config.toml
n_layer = 10
d_model = 384
n_head = 6
n_kv_head = 6
head_dim = 64
d_mlp = 1152
vocab_size = 2048
activation = "gelu"
norm = "layernorm"
norm_place = "pre"
norm_eps = 1e-06
positions = "alibi"
qk_norm = false
attn_scale = 0.125
bias = "all"
tie_embeddings = true
parallel_block = false
extras = ["capped logits"]
init = "normal"
init_std_qkv = 0.027
init_std_o = 0.0335
init_std_up = 0.0386
init_std_down = 0.0386
optimizer = "muon_variant"
lr = 0.0102
beta1 = 0.95
weight_decay = 0.0
lr_head = 0.00951
warmup_steps = 200
schedule = "wsd"
decay_fraction = 1.0
decay_shape = "exp"
final_lr_fraction = 0.0
batch_tokens = [65536, 131072, 196608]
seq_len = 1024
doc_mask = true
train_tokens = 785600000
steps = 6434
dataset = "wikipedia_en"
MLP neurons of a small language model. Each row is named by its layer, matrix (up: input weights; down: output weights) and neuron, and shows model dimensions 0-95. Each number is 128 + 32 x the weight over its row's rms, rounded and kept within 0 to 255.
A block is one neuron, or neurons of one layer that tend to fire together. After each block is what it responds to, as a language model described it from the Wikipedia text at the highest values.

L2.up281 [ 89 131  62 185 101 124 130 139 124  55 126 136 163 104 183  96 159  92 117 131 162 164 106 151 135 176 132 111 125 125  97 138 155 154 116 107 132 107  86 103 130 173 120 125 146  91 153 161 120 129 146  97 139 110 100 113 134 145 156 157 190 111 161 119 128 191 182 130 155 140  76  81 169 105 115 198 123 114 146  88 118  68 153 127 147 114 133 140 132 118 151 147 110 151 133  83]
L2.down281 [157 106 155  62 132  96 144 120 143 136 130  61  55 136 128 172 134 111 130 127 124  94 182  92 122 123 153 126 155 122 140  97 140 158 127 119 123  97 180 136  73 109 126 139 116 143 125 108 138 152  87 140 118 139 142 125 142  93  78 113  71 119  98  87  83 106  99 124 150 106 166 167  90 164 145  45 138 135 115 171 114 159 126 152 108 115 125 105 161 144 104 103 170 112 138 213]
L2.up618 [125 166  70  86 145 147 154 131 109 112  99 149 147  98 189 102 112 119 100 136 145  90 131 167  84 110 110 143 108 159 130 178 190 175 108 152 124 141  92 160 125  59 131 109  99 171 112 133 102 109  97 121 144  92 142 128 140 116 112 102 115 110 175 138 115  79 111 138  89 138 177 105 112 124 168 148 182  83 183 136 143 160 103 133 149 142 134 105 101 142 116 137 168 138 130 129]
L2.down618 [126 131 130 188 126 118 155 137 121 126 163 129 151  85 134 178 104  99 151 158 102 185 106  61 128 123  92 101  70 169  91 149 124 144 114  54 151 159 134  90 164 203 131 150  90  90 108 107 133 108 183 141  84 148 156 135 116  78 134 147 162 204 110 162 119  99 163 131 158 121 119 193  82 129 113  96 138 193  79 146  71 183  95 135 115 157 104 106 166  94 129 147 108 123 122  98]
L2.up644 [132 119 188 153 200 107 118 185 105 132 141 143 106  77 125 179 187 143 194 126  95 152 163 150 164 242 134 121 180 177 109  91 126 109  48  51 145 135 164 142 169 155  92  99 113 130 128 157 161 156  78 104 114 154 150 161 141 104  67 147  87 150 143 160  97  98  86 122 112 168  90 179 158  63 141 126  71 114 157 137 147 126 145 158 112 101 129  67 116  90 166 103 138 161  94 119]
L2.down644 [213 139  99 140  94 156 129  55 165 120  30  88 144 119 104  85  51 190  68 155 180 102 135 119 107  80 138 160 114 167 101 127  85 151 161 130  88 127 136  94  92 149  85 148 164 142 139 158 177 135 182 176 129  66  74 146 119  91 189  88 146 215 135 124 133 163 123 131 134  98 183 145  99 118 129 137 178 147 124  75  51 127  70 153 133  93 135 193 207 155 141 146 154  86 144 116]
L2.up963 [139 101  66 112  84  97 140 121 103 120 179  97  93 100 149 171 149 143 123 153 127 146  83 176 196 153 169 156 139 134 130 137  99 142 103 101 139 144 120 129 181 191  91  94  71 166 136  99 146 179  98 148 162 146 160 211 104  85 172 103 156 140 144 113  67 125 127 102  92 173  72 146 149  96 114  91 116 176 104 127 104 101 143 150 146 185  92 157 100 173  75  83 124 103 108 109]
L2.down963 [173 224 150 102 153 145 147 144 150 102 161  78 157 138  86 119 124 144 124  87 154 119  90 145  89 138  87 121 154 166  71 174 144  89 116 183 174 134 135 130  91 103 182 141 172 110 152 155 111 108  79 111 138 164 114  68 157 118 115 133 117 194 106 218 162  50 126 121 119 124 155 134 107 166 107 127 130 108 116 140 125 142 136 125 125 107 148 113 155 125 149  75 153 179 117 145]
Final pieces that finish a split word, such as archite-ct, daugh-ter, wi-fe, Ukra-ine; also line breaks after a paragraph's closing period, and table pipes.

L6.up805 [128 165 118 196  78 130 145 153 138  91 189 115 171 159 147  74 149 185 118 131 149 222 146  89 123 134 154 125  99 101 162 170 173 103 127  95 144 158 114 167 100 170  71 116 160 102 105 111 113 106 107 161 123 153 129  81 117 173 169 183 121 135 171 106 112 178 129  83 140 155  84 137  88 146  80 130 158  81 165 140 163 222 130 104 129 134 106 133 122 125 210  99 119 138 106 103]
L6.down805 [118 125 150 149 121 152  84 150 127 117 166 129 103 112 179 111 126 162 108  82 104 187 112 169 127 117 187 105 140  91  85 179  95 132 138  94 109 113  98 137 143 141 111 128 128 168 101 150 177 161 146  89 100  89 194 149  84  99 161  93 128 142 178 176 141 225 110 113 116 121 142 144 167 128 138 156 132 111 146 160 135 126 112 164 129 111  72 115 118 138 122 120 114  99 189 181]
Verb stems or final stem pieces just before an inflectional suffix like -ed, -ing, -s, such as appear, remain, ca(us), portra(y).

L2.up63 [208 116  84 150 143 139 182 145 128 124 140 122  83  83 151 189 126  91 115 126 155 131 143 133 152 159 150 147 120 164 124 135  86 138  89 112  67 116 180  81 114  68 185 135  87 158  53 111 108 163 194 140 138  97  91 124 151  89 156 149 154 147 112 113 141 106 130  84 125  92 147  94 108 110 188  72 123 147 138  93 130 107 108 195 136 156 130 118 122  93 160 129 131 175 159 132]
L2.down63 [189  90 142 103 122 184 185 153 178 108 117 148 161 149 150 175 134 124 123 109 170 133 169 176 145 111 130 132  98 141 104  86 103 128  98  90 127 124 100 142 168 118 159 147  68 107 156 162 115 162 178 121 132 106 129  61 201 162  99  90 131 162 144  99  95  83 144 170 162 133  76 151 161  58 150 157 168  78 204 167 101 150 148 124 134 158  87 138 119 126 167  99 119 117 130 149]
L2.up435 [139 183 131 104  74 166 199 131 102 112 136 133  93  84 166 142  80 103 126  71 148 136 147 158 128 149 184  84 127 128  99 156 115 173  69 179  95 191 128 147 131 131 144 170 136 132 149 190 118 112 115 134 154 129  91 131 110 162 117 119 122 148 118 184 138 148 142 126  88 114 153 118 127 133  66 114 209 138 108 118 132 162 108  88 191  84 148 121 109 165 105 128  77 147 121  99]
L2.down435 [140 106 126 146  98 122 149 163 108 140 133  67 112 143 117 109 146 119  70 138 137 103 155  95 140 135 117 133 124 105 102 135  75  49 119  91 155  95  85  97 108 111 157 169 168 143 156 137 133 122 177 111 124 100 136 112 152 178 141 122  69 134  96  77  99 114  99 168 127 116 130 138 117 157 111 118 144 111 132  99 139 126 177 130  84 145 130 152 137  94 134 115 151 114 130 147]
L2.up439 [174 127 106 106 114 187 157  54  86  78  55 126 137 137 150 126  66 136 130 103 138 159 102 190 126 109 116  97 123 109  68 154 115 131 103 156 148 136 182 145 162  59  73  77 156 137 110 103 133 161 158  60  90 139 126  73 112 174 134 129 103 182 175 102 181 125 141  90  85 129 125 167 188 171 105 191 192 132 155 131 124 193 157 126 156 134 156 131 103 153 101  98 131 131 110  87]
L2.down439 [147  95 128  73 155 125 103  91 172 146 137 158 127 148 187 126 205 104 153  97 139 107  83  97 120 123 161 130  98 147 157  84  92  81  70 111 130 177 131 130 132 104  92 110 167 123 124  85 157 170 169 114  90 149 141  96 139 135 181 118 104 141 169 133 190 143 114 131 129 114 116 130 112 149  76 138 144  87 116 116 126 129 113  79 102 133  99 121 122 153 118 113 184  89 119 113]
L2.up994 [111 130  86 139 135 185 134 141 134 108 122 132 171 126 140 166  63 102 119 124 125 161  50 152 110 180 124 125 127 144  68 159 102 141 130  88 120  88 133 131 122  68 146 105  87 145 127 143 157 135  87 126 111 133  98  73  98 134 142 124 184  99 130 104 159 163 176 102 162 158 105 142 116 105 125 117 184 154  96 116 130 163 120 120 113 118 181 159  85 135 214 136 132 100 195 145]
L2.down994 [151 178 132 120 140 107 123 122  87  81 102 121 120 140 163 163 121  90 145 103 102 138 114 167  60 153 102 107  92 103 171 144 111 125 115  77 142 143 201 155 105 112 120 161 169  57 124 132 162 134 172 120  95 133 151 116 119 141 170 138 144 112 118 101 157 183 174 126 121  61 104  91  96 143  86 175  88 144 109 132 112 117 116 173 108 129 159 115 110 106 127 117 144 124 191 157]
The blank space token after the article a (or a sentence-initial A) before a noun, as in "a rare", "a household", "a judge"; also mid-word pieces like "ad" in academic and "re" in acre.

L3.up243 [152  89 124  92 120 139 155 129 129  86 141 119 165 127  38 144 116  82  98  86 172 197 167 146 240 110 144 116 150 172  88 159 148 141 121 126 132 111 175 181 172 119 104 101 112 145 151 104 149 143 169 128 176 132 146 102 132 122 144 118 123 177 144 119 139 146  93 118  69 162 156 153 146 106 116 102 126 176 115 128  78 115 109 105 114 120  95  87 112 156  87  97 174 158 119 134]
L3.down243 [144 124 116 154  78 175 138  92 153  97 115  58 173 111 128 140 111 107  69 144 165 171 133 134 230 118 171  93 130  95 104 128 140 158 113 136  85  98 227 165 131 169 144 118 113 149 130 150 133 140 135 125 154 151 160  91 146 159 106  78 109 129 148 121 182 139 183 104 117 115 164 131  86 115  62 119 123 121 102 117  86 159 125 150  84 101 104  69  77 144 161 167 170 113 111 152]
L3.up422 [165 116 154 182 117 123 123 104 175 136  82 117 108 148  58 116  68 145  91 159  81 137 111 129 218 138 152 122 156 204 110 130 146 137 182 140 130  91  62 176  97 173 181  90 111 152 116 128 121 131 100 119 123 100 166 110 128 163  63 148 104  90 122 119  56 125 137 156  98 150 172 128 102  79 128 150 129 120 139  66 146  76  97 136 170 147  98 124  76 128 109  90 181 145 119  66]
L3.down422 [125 158 147 127  83 155  95  61 165 185 158 143 102  72 100 117  83 123 107 161 124  68 102 135 141  99 106 103 137 127 131 131 116 125 164 159 165 127 120 143 121 180 152 208 165 139 132 179 192 150 144 119 139 125 171  80 110 145  84  98  96 133 143 156 188  97 102 108 150 186 204  99 125 141 165 161 154 118 170  75  82 121 156 105 143  83 126  83 150 114 166 113 170  47 118 115]
L3.up539 [163 143  76 145 151  92 187 154 159 145 150 140 131  86  90 130 148 100 158 116  94 172 115 141 108 124 161 183 161 196 102 166 156 139 163 159  88 118 143 138 108 130 138 117 131 157 168 114 117 115 125 147  75 119 158  77 181  57 131  72 164 114 124 112  87 145 160 170  94 201 160  80  90 107  88  85 159 163 129 124  54 116 186 126  96 135 126 110 130 189 125  86  90 178 107 112]
L3.down539 [131 165 105 165  91 178 103 137 130 104 104 141 103  98 125 220  86 161  57 122 158 139 103 168 167 129 162 160 130 178  94 231 116 192 124 139 142 115 157 168 184 161 165 122 108 145 132 132 136 148 126  67 139 104 103 121 106 108 122 151  93 146  89  90 161  83  90 130 149 106 198 149 107 157 151 120 196  82  96 184 114  60 174 160 104 127 117 151  83 124  80 128 137  92 123 107]
L3.up947 [136 146 158 133 141 117 132 126 126 117  74 184 115 104  60 168  99 142  77 145 165 145 118 200 205  85 166 175 111 129 147 148 122 149  96 133 130  93 150 158 144 135  95 121 152 169 155 140 101 174 110 132 124 109 142 120 179 126 120  90 109 168 104  82 164 101 130 154 109 203 129 195 118 171  87 106 105 161 153  96  71 139  99 147 139 151  81 103 115 170  94 111 143 103 116  85]
L3.down947 [199 171 131 149 124 113 152 126 130 116 164 125 110  65 132  97  85  98 122 207 164 189 108 112 167  87 142 158  56 182 140 139 187 168 180 127 166 124 138 195  94 138 169 143 141 212 148 167 160 112 108 166  88 171 114  45  83 131 111  97  90 130 174  73 149  72 123 114 133 169 194 113  83 167 149 164 107 123 128 153  57 125 130 140 133  90 138 104 152 111 156 114 120 114  76 155]
Final word pieces that complete nouns for people, especially kin terms and roles, such as sist-er, daugh-ter, husb-and, guitar-ist, profess-or.

L6.up798 [144 139 133 102 181  99 111 142 100 140 126 154 111 113 141 107  88  85 113 138 192 150 141 152 164  98 146 161 145 182 148 112  93 200 121 126 169  69 144 196  64 105 160 145 135  88  86 132 120 148 128 114  82 113 130  97 182 107 138 149 127 114 144 138 103 116 152  71 164 141 175 175 111 143 139  77 112 180 165 195  92 116 184 132 115 121 108 130  79 151 112 135 178 117  69 123]
L6.down798 [ 79 190 163 120 116 199 138 143 153 143 111 124 143  47 201  93 142 126  90 123 166  99 145  99 176  98 127 125  87 142 155 188  93  90 103 119 152 115 105 155 145 158 147 110 109 154 105 163 156 130 151 101 113 152 125 111 118 150 130 150 128 138  81 141 126 151 136 116 114 139 136  70 120 122 146 150 123  93 161 119 105 116 125 147  89 123 176  82  86 169 160  89 125  74 107 112]
Final pieces of nouns naming a person by role, job or group, such as owner(s), leader, manager, driver, members, President.

L3.up696 [150 130 114 150 110 153  99 108 179 184 115 125 143 141 108 141 112  59 130  94 147 119 102  69 123  81 162 128  89 204  89 179 183 162 111 105 108 159  68  67  86  90 170 105 133 117  95 126  92 173 107 122 134  81  87 145  99 103 156 196 141  97 119 170 160  80  98 126 163  93 138 148 115  74 153 101 136 153 119 126 147 121 170 130 174 123 168 201 119 123 112 140 159 145 143 127]
L3.down696 [140 114 109 113 147 100  99 141 163 208 101 149  74 155 150 141 153 111 128 103 144 178 127  40 143 156 137 104 147 108  82  67 198 129  79  52  89 131  72 119 162 105 146 158 107 120 161 165 133 197 170 122 199 139 140 138  76 118 137 108 131 131 187 128 119 167 218 169 121 194 141 146 131 147 147 101 172 102  71 112 111 170 107 103 120 115  99 163  56 108 108 137 119 200 124 156]
L3.up705 [101 119 106 164  92 132 118 118 116 169 159 170  83 106 122  79  63 171  92 104 125 157  94 116 176  92 103 132 129  93 111 175 105 168 115 150 108 139 130 109 175 165 115 114 112  77 116 124 129 140 125 154  79 128 156 153 155 110 119 120  77  99 110 168 166 171 115  51 161 151  64 152 144 133  82 113 124  78 105 120 167 100 130 124 100 156 134 188 146  76 199 147 181 159  70 205]
L3.down705 [104 135 106 157 127 143  61 119 129 131 125 126 171 167 189 104 141 139 139  99 161 178 122  97 169  91 180 132 138 130 124 199 147 126 150 111 118  75 138 116 140 112 155 124 115 107  78 110  86 160 101  99 184 114 116  58 115  88 125 164 133 121 136  88 183 126 199 125 172 109 136 131  22 153 103 131 108  76 128 148 118 156 116 134 153 106 155 140 137  39 170  95 108 109 101 198]
L3.up846 [144 125 121 157 138 186 148 141 119 183 138  82 134 167 149 100 131 147 114  93  91 109 144 157  84 144 136 127 112  90  59 192 157 109  92 106 128  84 102 108 106 136  86 105  94 121 151 126 154 129 150 189 142 135 149 141  92 129 105 146  87 158 132 104 157 129 123  81 122 137  94 179 131 156 175 117 117 147 113 108 163 118 114  87 179 195 119 127 158 144 140 103 148  91 133  38]
L3.down846 [152 100 125 154 101 124 204 113 128 129 140 122 144 159  88 137 140 180 140  84 116 229  92 135 137 159 101 133  77 114 129 228 172  79  86 113 155 136 134 162  53 183 108 143 147 147 161  74 168  93 160 116 131 136 146  69 118  98 108 122 112 178 161 182 196 120 172 143  93 105  41 146 122 135 117 145  89 125 100 148 122 112 127  98 118 154 108 158 145  97 184 173 153 157 126 150]
L3.up1016 [167 111 150 138  77 107 112 149 172  83 119  88 127 160  64  88 124 189  65 134  89 176 123  35 160 133 170 182  84 117 153 101 171 127 170 126  90  91 121 118 111 145 122 136 105 150 111 127 144 134 128 110 139 162 131 163  78  75 203 118  72 100 134  98 142 132 132 137 145 135 166 145 157 120 153 162 162  83 121  41 133 175 147 153 140 163 120 108 117 135 156 181 128 142  94 132]
L3.down1016 [142 215 172 137 138  92 114 120 119 163 170 120  84  47 129 145  93 142 173 159 129  76 144 189  79 140 138  88 142  79 130 101 158 146 104 107 202 107 189 177 120 178 130 136 191 123 118 119 144 169 116 117  68 125 135 155 116 145 160 131 125 163  80 127 166 147 129 152  97  96 129 167  86  22  96 157 184 111 128 194 143 104  97 131 157  84 142 130 160 154 127 120 163 128 150 128]
Final piece of a word split across tokens, mostly verbs of making or appointing, as in buil-d, ap-point-ed, con-struction, develop-ed.